Weights of a small transformer language model.
Architecture: LayerNorm before each block, attention and MLP in parallel.
MLP neurons of a small language model. Each row is named by its layer, matrix (up: input weights) and neuron, and shows model dimensions 16-143. Each number is 200 + 20 x the weight over its row's rms, rounded and kept within 0 to 999.
Before each neuron's rows, "fires on" lists the tokens most often at its 100 highest values on Wikipedia text that the model never trained on. A number after a token or word is its count.

fires on: " as" 35, "-" 17, "is" 7, "ep" 4, "om" 4, "ing" 4
L11.up391,145,226,206,196,171,199,172,214,185,201,195,183,175,179,187,207,205,229,209,226,192,232,189,194,179,229,201,187,199,210,159,189,207,205,214,217,213,210,226,202,215,213,238,181,176,213,206,152,203,180,181,238,228,191,190,226,196,198,172,178,171,199,184,179,198,194,186,207,193,207,214,168,210,205,227,219,195,219,197,182,176,180,197,204,198,189,175,222,208,195,200,185,235,233,157,223,200,190,169,178,191,196,206,192,221,207,191,178,222,221,221,198,218,203,224,187,217,235,190,242,186,203,197,218,217,212,181,235

fires on: " as" 56, "ot" 15, "ine" 10, "@" 6, "iv" 5
L5.up444,200,212,185,191,204,208,192,203,208,207,224,257,157,213,237,204,208,198,191,268,211,212,191,184,192,200,174,210,218,180,169,215,234,195,186,200,212,212,199,163,220,181,211,205,226,200,204,193,191,164,194,174,196,210,242,187,195,180,188,203,212,213,189,176,219,190,229,188,186,203,208,167,171,185,220,177,182,166,194,225,160,193,210,221,203,182,195,186,192,177,198,201,184,212,176,200,198,206,230,177,196,204,237,191,162,218,176,174,261,192,183,200,203,213,212,198,189,159,187,196,196,230,192,175,206,198,211,198

fires on: "e" 24, "om" 14, "at" 10, "ing" 10, "ow" 9
L7.up64,212,188,182,181,209,191,175,217,185,232,210,215,182,202,188,243,217,169,205,175,223,166,203,219,207,224,212,171,194,199,211,225,215,192,200,222,184,199,203,177,210,198,198,208,232,196,163,210,220,210,207,189,219,176,202,237,205,201,197,178,188,218,213,166,198,182,243,193,193,227,241,181,170,207,206,218,167,246,193,225,199,210,155,180,210,164,184,200,196,206,192,201,211,220,185,205,186,179,184,186,187,159,231,173,202,195,215,209,164,169,224,218,233,164,201,169,201,226,201,180,229,209,190,164,207,208,191,231

fires on: "ing" 31, "ay" 21, "-" 9, "ound" 7, "ed" 6, "ish" 6
L7.up158,160,206,204,189,195,195,161,199,198,214,204,181,191,166,192,193,240,214,228,197,206,212,200,209,181,215,170,155,194,198,199,206,197,176,212,215,211,178,226,178,215,166,165,175,204,220,215,166,209,213,202,182,223,178,188,206,173,204,194,187,210,198,190,204,200,172,200,195,230,191,194,202,214,209,188,227,208,211,153,169,191,213,188,219,212,200,235,209,203,228,181,219,201,220,218,186,200,204,199,184,180,181,214,188,239,196,181,209,208,223,203,220,201,222,222,161,151,193,204,224,204,213,195,229,201,207,204,226

fires on: "," 88, ";" 7
L4.up514,179,217,193,199,200,198,227,217,219,209,216,217,181,209,177,210,195,230,199,170,220,209,196,231,199,216,195,205,208,193,201,190,224,180,157,199,197,173,211,201,180,176,176,190,184,212,233,192,237,232,224,181,226,220,200,198,181,180,177,211,197,207,200,192,201,187,223,186,205,187,199,241,189,160,218,194,171,216,178,197,189,169,214,238,184,183,234,203,155,185,208,209,193,187,171,209,235,196,148,199,176,214,187,171,236,191,228,201,173,211,199,203,204,212,234,222,186,192,192,170,226,159,234,162,190,211,192,192

fires on: "ing" 52, "ed" 13, "om" 11, "y" 8, "ies" 5, "ong" 5
L7.up283,191,208,209,196,197,194,204,176,198,237,216,166,206,197,170,201,221,189,226,207,238,210,236,218,206,215,221,178,190,218,165,175,199,210,194,230,208,170,221,184,202,177,167,225,203,179,201,199,242,237,197,191,227,156,210,248,188,201,183,186,202,200,167,167,189,147,217,219,197,201,201,199,187,197,200,197,195,200,186,193,186,230,191,198,190,214,226,208,253,198,206,217,214,214,177,188,185,181,196,189,167,207,207,191,157,203,199,179,172,195,186,217,242,202,190,183,218,203,195,190,239,188,203,189,227,184,174,213

fires on: "ies" 25, "es" 13, "ing" 13, "ed" 11, "ist" 10, "|" 8
L7.up162,155,175,206,220,197,203,204,229,191,194,201,177,197,195,194,228,235,219,207,174,216,198,198,208,192,193,168,164,207,200,161,223,202,167,178,192,203,189,218,172,196,164,165,192,191,205,222,186,177,225,242,170,208,232,235,189,227,208,161,190,201,192,194,192,230,197,181,221,204,207,189,196,207,197,189,220,238,214,165,203,158,215,206,247,179,213,212,208,180,187,203,205,208,163,193,214,221,220,201,213,189,216,185,194,166,229,173,187,178,239,227,171,177,215,203,202,207,212,186,204,201,203,221,204,227,177,207,232

fires on: ";" 48, "." 38, " |" 12
L3.up137,184,196,184,208,207,194,227,202,227,231,217,204,175,200,163,211,224,201,211,230,209,202,200,241,208,229,183,181,201,187,169,177,201,215,174,233,193,161,195,186,188,164,198,192,185,198,224,172,214,249,233,202,185,228,186,205,205,182,156,213,209,199,222,200,217,187,199,206,205,186,181,221,220,153,207,187,214,187,194,185,185,172,241,235,212,180,231,220,197,165,227,203,216,193,202,182,211,173,166,224,177,199,219,205,228,185,200,163,179,206,214,180,189,206,226,226,205,236,181,185,211,178,214,202,175,187,191,213

fires on: "," 66, "." 20, ")" 9
L4.up523,180,202,186,197,198,189,250,225,226,205,209,203,189,203,187,215,206,219,201,218,200,208,201,218,197,201,205,186,213,184,159,200,201,188,178,202,209,159,180,219,199,171,226,190,180,197,214,193,218,230,249,206,187,215,200,227,176,177,166,215,198,216,208,189,210,179,237,211,210,185,177,240,192,179,187,191,199,205,174,216,202,185,244,249,204,190,233,215,187,166,203,200,179,203,192,180,236,207,148,226,182,211,209,213,205,196,213,160,176,197,223,178,213,204,217,208,190,199,198,187,223,166,205,211,171,205,199,188

fires on: "ine" 44, "iv" 13, "/" 11, "ig" 9
L5.up921,174,194,206,211,213,207,183,198,190,189,217,207,174,229,218,210,196,180,212,229,234,207,211,183,194,227,176,233,211,189,209,228,212,194,212,216,226,215,207,194,225,191,198,200,201,177,197,212,185,149,185,182,205,228,238,216,189,207,206,172,216,189,179,169,208,196,222,168,192,210,206,203,161,188,219,187,183,180,194,215,213,196,222,226,193,193,175,221,202,197,194,208,187,209,188,205,207,190,200,188,189,190,190,127,151,210,183,135,237,187,192,216,177,208,231,209,197,179,191,229,198,213,196,200,171,207,218,215